config.yaml
norm_place: "out"
positions: "rope"
rope_base: 10000.0
rope_fraction: 1.0
bias: "none"
init_std_qkv: 0.0268
lr_head: 0.00398
decay_shape: "linear"
final_lr_fraction: 0.05
MLP neurons of a small language model. Each row is named by its layer, matrix (down: output weights) and neuron, and shows model dimensions 32-127. Each number is 128 + 32 x the weight over its row's rms, rounded and kept within 0 to 255. Numbers have three digits each. A neuron's up and down rows have the sign that makes its largest values positive.
A block is one neuron, or neurons of one layer that tend to fire together. After each block is what it responds to, as a language model described it from the Wikipedia text at the highest values.

L2.down71:138037130082124073083130083143151094177105115103144121131116126140105061143133142130126162154149169158131138149092103130099137084051131102119166154131189135139124082077072051137088111118165074131105122134068177100159125173154130098135108178104132158130144135009144104118131168132125113106
Table percent headers

L4.down7:131187162124147191132120083089144157066143142136128185142118168128089085115205137155126115070069102164139149119131131057098142172146128101135131143085124157085092108153155085161138134090142200146190119120122124164196146175160142181102134136122134172188135162063117169158132162117114158119
L4.down108:142116131086109090125065121152160120149141166188092152138125154107113158165147087118181197154131189175121144091144142131120127121127152151140089197104106136100061129127160135162133161092114138104095100168128119145156173144119122129133111135115101107105089103144120112192110173125161075101
L4.down313:087170172105037129179135138159117123164125128152123146154118174134152120122139136139155125077102178128088159150128233101140142122203198124121087058160121183113096113144124139135148147162106130154086148153175154138092099149109162120125131064123175113150132145060098143132112085107129164136
L4.down385:137172099164186147133146102087134099097172160169150142108101142110113148140095129103126088113099155151086174138130131164150079132125127136138058119160138108083104158072149134093098134157180149128109113108121150109136124141082140113143110152166128072082126092136130146080060173112103117152
L4.down415:121151159082133114162106096131131106093145076124101124151095184138114110119102100122136128099139114086125141180112178178156111150138142135110156058118118034053144122139149079153136143147088120142135104062105119097147099104161115174129105157165095093089110117144143155136139068139091192126
L4.down446:145083143138085124090117147131064088144132111084088148151139160125088107090137123156112172149226133116147149083170123100142118110152133124067092112093138154178144120155172072117083090153148117096155091169176119125116107125123122068093129122101110133123147108158098158042097139102122149084
L4.down473:150113178132201088070165149133091138098138144108191132159141124052148177123061132104142169161171176107122112112099143160124167110140093156124149126153099206093086152124116102154090134183127143162122153094154128149159074127098255158128114091180117146135079153103107176145111093127140073088
L4.down508:151077142128125151109164132133130106132146131130122144110075159111104125116097140148088136057134114107114109108118157121064139149126149099125116148127170177107099154138192048115139086188131127168166087147105113141128106131046172115118120179089144167091105110093097161097133107120140120149
Table header row ends

L7.down42:157177144126082138025148129077160155109143100131160142126110107176146043062106148176148132145090128137132173117155103186117138093072059151131107131163136156112135140123108119129123128177165108194081158168139109095127098163145199104161060144171110141132143079163083090115150130139140133117
L7.down173:081097164112098047115137126138111148186130123109166143143080120139087117079164148128099109124138127069112135156047105134133062195119134079142122107120129102114071116133104142139161175091165150102148142168213106086103119145131123094162070143109076165099165117163036105128075098110101181084
L7.down189:125086107117151175086128119162119140107145147130122117156093130142118114143197143155135148134108079133165143159142150135125138192129139134047097161166083077107115109118100187176151132114154114121036145107199143053145126154123099136162179189134118109127156104101095122158041152147100096134
L7.down221:088110137119117135100142104150158142176122158068142111143184113137135165157142108105144115147157159069126114115182158109153100101097176137174143114098136170149161068093112134138091085131127149149190132143139161079162151093173095129144146142074108054138152091185125131134121142128123125081
L7.down322:076116113107141135170160148118137164100077118160139086158124093149059101143119133103156116109174138112170145190191105084143167146135099095100096104145196136131145044124137180119157159141095149154111145159125115089117201143100082115128143149103096124067108141113109144113043144115162128136
L7.down332:149141128160121132150165147104186163108103110078128108097119110142174147139146102118135174159149174162191054113100153083152152119052167112138119152088093150160183117120203089168146077095153160035122125124133123126122148113112095105139204124142135079158072140081131149138086137079124194103
L7.down399:069126155156183179153133121093106138128145130116136104127162142202155135106193125110095110115028132126085161195163142115104134099104121127125166138106117113116161095143142154152138156161153109080164125128118171114131154128131112103116106155159159104183120189125122171146160108225137138074
L7.down460:152104170136145138089124119160159129141189153133120117131116111117107115143126130144134140089090185099138149171148201146113166148115117123100094131211131168135109086166054209163129109145156140154065181151126098129118152138144097138122146165088108151120123116138080169159115138125129105155
Before a new noun phrase

L7.down23:115130152109121170128090097145107147113099149130121140080052173107074168138076142118119092150076097121116192090111111151220121145114174162130194109162147148159157152077132130127138089119143095115134099038115137090133161171087108091114115111119195128142106115121152187148114160119153097141
L7.down49:107123126128154141156144115155142167149125109105082139145146134137138102152144157131141144143140198151139081078132090085169113140143142097072080175089189077148146129108201140127135100089134116066085187154131115079088161161125162106144126151202096163126118154087017144155085128080102102103
L7.down99:118124125121130124049134130171143151108118129042155135128142113125117116130118104088133124112131146096096142118127114098255100131132156106089124139131142142117130129139151100095113141158111134078224120178140131181132122156120132118117120139096159124172110157131145131130126077130099119072
L7.down110:085157099110148132107106175111134144112125187085083114127108047139108126140091143114125091119091122132151173084119088172164137074089129131090093101179121139114134087094110113108104105167078151123143164119135164104108092083089170143131091130126189184086150153152072136152119092097167133062
L7.down182:096111132154062188152128119161105173139135148098167159140156138094136096097181081121105067132170110111122142067093088120247135142098140100139103092146165147163158189096111115144136094128132193101115080174141142068110141105086122128120139106101146143181116109150182123148106138122136149131
L7.down333:107130127089083113074210158118122147137142139155138077141115093182165142096094082122136181135194117195139189124141126112096083144123148110118155102149163131124133129185112069149186135132112121095110161150162160133135149180118173148186153165145210115099124122109068182116100164166092144102
L7.down463:120110137136068148108117128122120115161140154141195120134182129172128105131134113172146184113123054106174164142080168166138162101120075169173152152110102139153154151095159132129122087205168103088160146135110081100136147116119117142120085119102094050113169100119159104144177154140109120111
L7.down504:154146143186074123145135128092123117192095150124153143102183168138106141136123143107145113081156150090122113138128149112116095124120138132129136161101156137083161150057176117142122173150107103066213139178194083196093120112142152130123106068100096144142103164149055156114129129099091094029
Phrase and entry openers

L2.down181:151132113155134117109120145112100131159112124079153113120137173126120085141146092079111081181114091106108128096233131154136146174162133154158104095156113149136046145149131169155086069098136175139108077101148144102118128058131152195137122108145148205073077129135168170153102159119119104135
Wiki markup line starts

L4.down74:084100140141154117164127104119087145110163173184096126169152153113131134146114121178073096146129119152121083156109082078156121079113191093151092151120130070209142125137181131098131101112195085118127142143133179106207149183125142111144134109191129159140130157106146091184152111143101141151
L4.down235:118124172110150179146124085142061159161115076131121119141133142192175088105147151152129111116126112120120127161138171112090115119116073111108130119079177081107107142122144171117152145120153132076139153154177130144067152147147183118091084058151164104172148143127078171104123149115173155122
L4.down269:137130094099089172126167115123105161098149129134165119131153119118207101185131087198136156142117154160095100153103151162125102158167093108099125168106135153121108118174090026144181099131177085164133166154095128074152161120145156153107137138110146102111034114086089152124155142084169175133
L4.down357:145149165128118119183097149113150094125146070177135089103164124122136125101129128127177172174149200085151169120177091104108137119106091219142172110138093163133166089099118148109123161080112078137159101144156114095100126158145134100085122125102134113129126103069107101124110185094166124123
L4.down432:140116085077137131153137106170114154121116160107135117117137165122167160101143132191152138128117206131094111153151126143127067148150160163161111131153157110151122126145149084125140129126153101114255154171156112117149117138113130105075169132072120104072113074117101079115104109147112091166
L4.down477:117167099128084145168115082192079147131119175143123152164127119098085124162118067117156106102106148129173059134140125130117097104133094166168114115165120193168110100124128166136140147148125081150068161133056116117097153076122116164095170100146097132059094161151148167170155102137127121151
L4.down479:130063101099106157124101120130116127123137175166144079132141102145174194154149138166121148181132117118068036187125113152126056204119088136137050160149145125113109134136109151126129145091171155138178149140154112085120137125132174105209123172154113158141163133176170098127203179151113062076
L4.down481:152129140096099119163121167193136107120109178191156138121039110118165135156098149103172118078107170084133132102148169107184162107163118156151113107115131181111101152146113075135167184156113140159103075135094069136079140084132151151135204138082148116118096094132101107118110179145184144100
Copula before predicate

L2.down227:133122163055133110078142090138078091164100134171149129093057097148108114159136131118195090121125173137097110122114104148132106135175085100103130145159170139090181162109099112146138184197101115160144119093114110220156103135144159163147150096122146127124073132118148157141142141204099184196
Title-closing "=" and word fragments

L2.down219:163083140135130233180111121173156111158137162079145169181120102139090152061131145178167125109149173178152150109160070111189159109137135146162164136154180156120107112103136112094070074159067116151150213122103149132097165101124126144172091148060067139119111128102112164151138128168109109152
Paragraph-final periods

L7.down85:149126092102162111127076096095178164082172148057106143151100099115116119122173182147149140132184092117080154108113160104111089085138137118121140123119165101135164120103161090163198145095128194127123153152169100144133091075118116093098118097096152108083167030121153116117132101115080129182
L7.down139:143131133105130118148129084172151077121148071129159099126123140178141153127135160142147101148100134130108096163133168184101094093059090113191155103110107131188152149127156105147218081198094139074083143147143109132102119099143097121092099160154094092175081095146162133167111193118117121167
L7.down235:064129131084095129132125146153089158195115097147156141084139143139145128084093043144157117113110119101095163160153175140123119168138125129102163095138167138060113119191187105152098137113115151172080125135170138162127086085154107114141166080129141142129084159120127132163142137140176127110
L7.down248:073116140122129085167174144115061143088086097156108080180104178129111147036221084096138123092142171109115081120157079147161157183131147200128149123082096167068223110118156125172134155141117071115115143181117141119100156167143106172175183133176083128073155154167100155109138099140118102083
L7.down298:105138184083075135160149119176141161121101060161100176146125164094089149144197081080146144110152102166192132099181139143125045075049202053112124093087178147158119155081129134145116100136113163133163086104142153179200116135112094095148125148128114180115172131141176111138101122159087150148
L7.down340:165100105139107101121092102153134122175106122140132168109138056046125141131148111127085150138153138120194159119168120122113150185109139090110093112057087129149115112131073141150093093206096102181153090088113107109164169079105100089172195193132157131134075114097168105155121151188129148157
L7.down373:135059146112112130162169070143168150220120181138107146103132147106095172176124143163163139128101162084133103108119095097125132066098097136099140143141040166125192131098105129138193076130154171201123131059101120066161183098110149119132082171110085120103132118051139084124133118146091150140
L7.down382:102155132089149107136137122119060150107090124147110129066108082127157139110133151127145118130118135157131094095115112160103151103105182151128141101119129107137122124114151171129168112192161118086205141151055145140182128099090121114164107096147128160133138098118188167170102114129109146118
Table and infobox field ends

L4.down47:116112153154123117096120113144107154141148155181107156157098130160151111073117131128105123110111166114167147188094095155141178140126098111127105131102075139158087159181120168226150087148129128164083190108178111120143115192093138151154141174125140212113139153128095199107068116138082074091
L4.down118:116078082125172177108128136094090184096166133143109071094107096171092173108120121146170124118103154118108113134129106134183103129091151124170039112091067128156127139129147190195152088133112113139062144165151144074149113153122093134145190161181085116097180123084098143098067124125089142133
L4.down278:123154107119166115143147136153156150131166126120143119103146165153151140130143171081123124153119189159088124172107111151123144147109131135106106114106107085168101078083145115146137118100211113104124136124142165127104113091140089153054138094142125128115125110121128146144174123156112152131
L4.down311:117131144153147159217081136112139123177099115079126179146138158084122151101134084131137067053129076179146134171134058158110142130138097109149116101156146131160084163185143142131123129167091142184063119137141111180166098117102120123149129132101143159157152129141171093168107091128163074167
L4.down320:190091131139123173112020141067182148114130071126122167177105106165131150088097112116141099103100125147135131184098061136191148099177144123111156160175179037118120108122149145113099147150120101120082180171173141163128141103148107138101119090136079129127118152122100144134129151194148161110
L4.down323:131082105101130094041143112117148161168177125144164135135125164090148133117153095144132137100082146182115114200115100184113155138161111078144073118118129114134114137090131143189093096141137112171163169151153085126121154099091117164128106113140098118175081100144079154120075071132153118109
L4.down356:115039132162095069152118158099127153064111151096146125208108119149131080115096031119127096142111206115133143147156129175129173155090173151094130150170079102128078188105090133130148119131113140186112157128122122137102115132177132131144171120116152116145093142158091142166065130095084036100
L4.down369:103165113134120097128107148101147138136067118183128128165210127127078153105161149090081149119135073153075131153133135144087087084189090080111125116133147147094122103119131062193140064152153156108201088068122123127162100061125094127141119139121147103144165089111149093166145103112115094125
Clause-opening adverbial boundary

L4.down45:049154116137132122145115123098131129136181108128097123097082169121098190175177112111176125106120118125143130123199136115134183131118186071127108129092095125173197129141099121124169141134166107108130137132121143084123139089144043162184186098081102197089186165186134097143145077116095112108
L4.down75:112111134196118125198123127133174124131129172126182171167179095121077060087107122104128163131111139143114164139189123119084086069104135148176109118120130107154139154094159071146083140127156111085214158118154098128142150113139100125096119147140192118065125140124116119117102139082153154167
L4.down105:159121094101170154144122114104102122167102145127142125112147128138128142141120239115170125175107104154114110076160126103129117138143141142108191096097142181118096140128137128130172138157102138161126142083127113135182156117060089046138076139101137138112148079210122152123118155151157161197
L4.down137:157173111140136151141114089134119138128092112188152183155139132125122168126124115143147120135096097142077132102156091143174117158114202166201118096127090088063145138149120108125147165134121151129081137101160130106088139125091175040067182201100167138081090096117158135130111178075116111144
L4.down158:090156101144093116178187185147117109163201150142160134119107125181108152157145175118146218155148116095072132148125101108071126170164106057133152088176174053142162122100103089130184158070182144115141089154085092097127180147104171116137108149137116119164088101172107117156103136145127138120
L4.down217:116145073138151158094100157143055149111130168124126203173083148093150096182147137130137082159185069119120101114168142094151095172113216040204162109079205156161144107097108108147124111139112170117089102164138108101168119159101136132214124165146173157141084104125135093102133142128105107121
L4.down344:092140216094138134120188045131143132117150138121103142203138130197132104118124184106132140125150162161140141146138112124125100134168114090074118130182117090098120088189116103110145110129118089112151140138099156152145110132135114141068174148120118210156096119131113120137044097083132165140
L4.down451:137124124118086111153136155112099148094168188121126114136166157088179094175102081120149151127126106186142119102116103117134105138093158144122155021091182120160134151128112137119123105117125178197152126131106117119190130198081152130148124080091122077131097183151161155175164107093180172071
Indefinite article in definitions

L7.down30:141089111146131165115131099137080107122159181124199165076088189083103151074167156134113129116115111117155144120129112159194076195125147108174131101090104150144117137185168122187195120136144147109113120141114167157130098118105097114120150134091128129062144138144067100121077127125142094118
L7.down73:146078082067114118147129119070083032102100106071128155148091082162119103093134127176117027151163125087114076121094091093151162113164153157104139108114137170126129141114188084144115148139084203115202107118201132104135068141120109141118082099045112145162100141193127136133143117156118151093
L7.down149:134149115125123171160141120050110116120122123082110133173160189126173175164125120131085187107143080123136116143151100168066168100213109164095135102155150105136093126130169117082100123152089156091115109038156127124123108130093165084146064114086122225207113142141135140112108135172095066151
L7.down197:080156123108088174118084130163064149122153152102189105140174084099094109099171107096166124136087127087094158095102112152255110156113135145091094108108140145124134100139155159169079146131099139110139145099138151094085121150115058146117150147064176153149187148143114094152112093114114132077
L7.down317:078107065114132126132170105108158152138126142095110168151155138140090140119149120097147128095142081085108081097145095099190107101139115172107158138146203116088161147116159116109105081145139054105177111138162123155118144129122116150182108101113179149143137185108084113136172152135098102076
L7.down331:091112129156081111137179104150133175079127084083176104124141156154113148113101131086134108111120036129167131114113102141040121116159121195118158063149116119186133081121112121125111114137142082081117118080092110154131161121176141117076154131117149068163113120099085136129155204080163166075
L7.down364:142100128116113063125054128163142111129138120191108112153128114104114098123125136120126137145125107099073116123063167114144142085126188123133133076110167101159079126132138098134145074146153059103028115129170134101148157114099131075108208170166133148080118146103149117137140136102099131124
L7.down403:118148109108158121194155095171180190122137122115124115115060136139101090101162114125114062151085111102142175055133170108116157130146137080143120151143138147171139141083124117112124107107123070085078071073109131133116146120163053165126133133128138116169152147127125108087128135102134166084
Coordinating connectors between items

L4.down8:163087071183136141048115140098095137119094142153132122190124078144104168130151244160149113113103088094132101060202115137176179140201153096135076125116175177145108137122165087183098146155126119168102146109162147112144093166140131115135129155084101182118148101103136118164096143106125101140
L4.down126:136099136131141162126090069101160154138192119136128186128114120108205173116187156137064136120177128122090134123181193106091115115136150141070151073105160137107165150142086043186093141094146137130030127156113166163147112106132116077100085148152071118125120137134119158174164128126170096119
L4.down159:157158108112120156091104147103097091194155160188085106166092212141190164127087136091127097155150104086143113117143102064129129076158104094150109144099162072161118142085157143085104050113136104114151102105170108132101102128113137121114077153143112144168124091087121160207121098095152145115
L4.down270:150092117131190224088136142153134096177161120166124100161082125125126141110121212090200097145085131111127098096178147116149134126227084135063113101119171185112104147130114048168114098144189113131135126078152149138121116142122149140146115126101119150136116114146142106159108111091123143151
L4.down276:160184161125151124058073088170131084139068093193142167138094146111102120115095161159144132103118136143109101127127146109153088078103119151182128131132135097130116127075155161113140105134172115138117154066137119145084126150091112018145131160144153130132123155120100183164115082165157118118
L4.down286:184119099203109100152101146098088137061109062091112116088126107172131131125089112123106148105133121155101123120163142126128125127172128149141123171082162125082122171117118034076132141140124162163181124053132057086139123037155104125130126141151137139109117177145065135144145127128162142076
L4.down309:157141089143156143107108112163096133161199109173118083165108074117065175150116210109173158111092126141099091115168124098124114094208088104106089104099183118193114087126156136150116101161206149121089104113160103099122111153155137130136141107129119115126151112094123129200118143103141078170
L4.down444:136158146120109160131139155119093117119125150152118058142151145117133135118108241082147124091134098146089086061129127083135092116246147058104081133082167152088143088153171130110134123118167135107199117060163182159151128093135052141165107125170075150118147121177166127162120159132159107138
Year first-three-digits

L7.down7:145144099161106120129087093079162165105125184203159102106156118086160118100069119255115103084135099114118160124149142177136124116179096117131103094183143145073166126158120131110140086176136077212111131146203089150176088139166120160088147155149167196109144131093103108142137135163151123132
L7.down21:105133098125193137136119081116135149179154157170067103133140126147169130157118166116224097152170140165125161119139101078096195090142235101156108171134047059153127134194111109205135137097104112157179165149117136086102128142110135098137167125116157144095104104124144113173088154152130163125
L7.down37:110129093146042183141131200128138183113103103145184135177167107144165169079133089147131114135145126122182152087128170124114127150199144123105120074139168121115147163249119050205140086106114132103100143157156112113118139115116162122179142095024162108122084117108144145099137164194121102114
L7.down54:110151106099168132154148117108153112085073099174077109138134161151146139146178097160141151089111161164140175155160093103066134148125069119133070120064155072124136173153074092186155168150164104160154128146140055167094168121127070106188082175105111129104096137131111135145138095156097144090
L7.down56:115107122154084175121156081139217160138128156098111105126100146116088154094095087147095112151145090066110155085134147162107135110163079142083186185170117147103096124140132092102127176150099066113127142156073131145171081080127086088163121083087088167117120130160136112138141130134084129061
L7.down271:157168116141131066109136086145127125140142122129102072123165138155174176115122129189144124117161134090163094163104137098164170099097143063125133117042132129153144180103140170156054102129141158111183145144115128133185115106138120125157133146119155108148139162122107116115120092175146140096
L7.down304:103083119130099065125146105096164162117120135081039175123133158129106099126141129122061126163138147183169133135079099114078156121129177161153135114136130140106143178136140146068065112166167130153117084146091113152125115132141146149128145112094108119163128159109103157078185105108121139120
L7.down349:103155125152135103113149082067137147110169104146091136157135152126140134099111124236121187091111132162148101140093161155015135126154155172136170155113182134135167161162102094115121140154148111136171109137108165136123116086199179166142149126082146129127108125134083159124107082177060117179
Subject-to-predicate transition

L7.down36:208164120160174145136106066111181114175164161120104099135150092144132134148078172101174150102087101138150181179135171147085096109090105118185119101091131088155102094024137080118130081149137093171112095107096123149182143123125212132099152139110106143157122121140180106145117135116126150114
L7.down169:107127098103151192137178152088175108163108110123147120112125185121162139148127160097141129128118152064123112157154123121135113126113209166156117133136156095143161120106185164128155131090134102139163131092186134133081136192176107209135154167106119139179038101104118114135135111130118186156
L7.down260:146154178186128162104121116129129092124078065143111111074090153170156139105068123148084146158132142133102092139118105150196137120207114084154181152120109116141086101101106151130075100188124177130132150097059108212147130142143146061149092087173117125134130098201094171154130113140182135124
L7.down308:118093128143070143081098133087104110111157161091159108139142142102135106148131120102125070137121084109123133148115171144255146096168159115078141090177127108114156161097127139121104102112096114140221101158132099091142139127141142118095110125124147102179155187145062088130096090197130109107
L7.down445:112088099148108161086110087178136150136126171042158131098155114124116174138144047138172110116093099090161138147119204127178092080175133140141140159196068181088149183155147135133093122134089120084120146119098122152099171090126103125108133068177093149120183167112169088131080167073118115139
L7.down450:083077115191126084095147140148132156162120052063122067156147091109137163121095113164091124133092090185166126097150141147097145120175176135133126135159091104152134163151173073191114133068193101118095191113054096175171132084106137116124114110137130098164091117137111147110077122117067116107
L7.down461:115142138126110144073110105097149095125168105170110084125130165135150126153103137083086114153098121128149102111149114110068118184081168133094108090141130109178124087200122154114107096165138147154090112125159137051155137145148105107123188097082144067106066161120120126077104153073182163099
L7.down481:150149101115150115080120175148120133131139133171168121164110148159116121105150124086115097140131154146139131102122116120245101128143116074164145163122113125164097142165180154110157147059148135076166138083141112086127089136109094096175117179106142076095129144096159103187041136100092057123
Mid-word pieces, number punctuation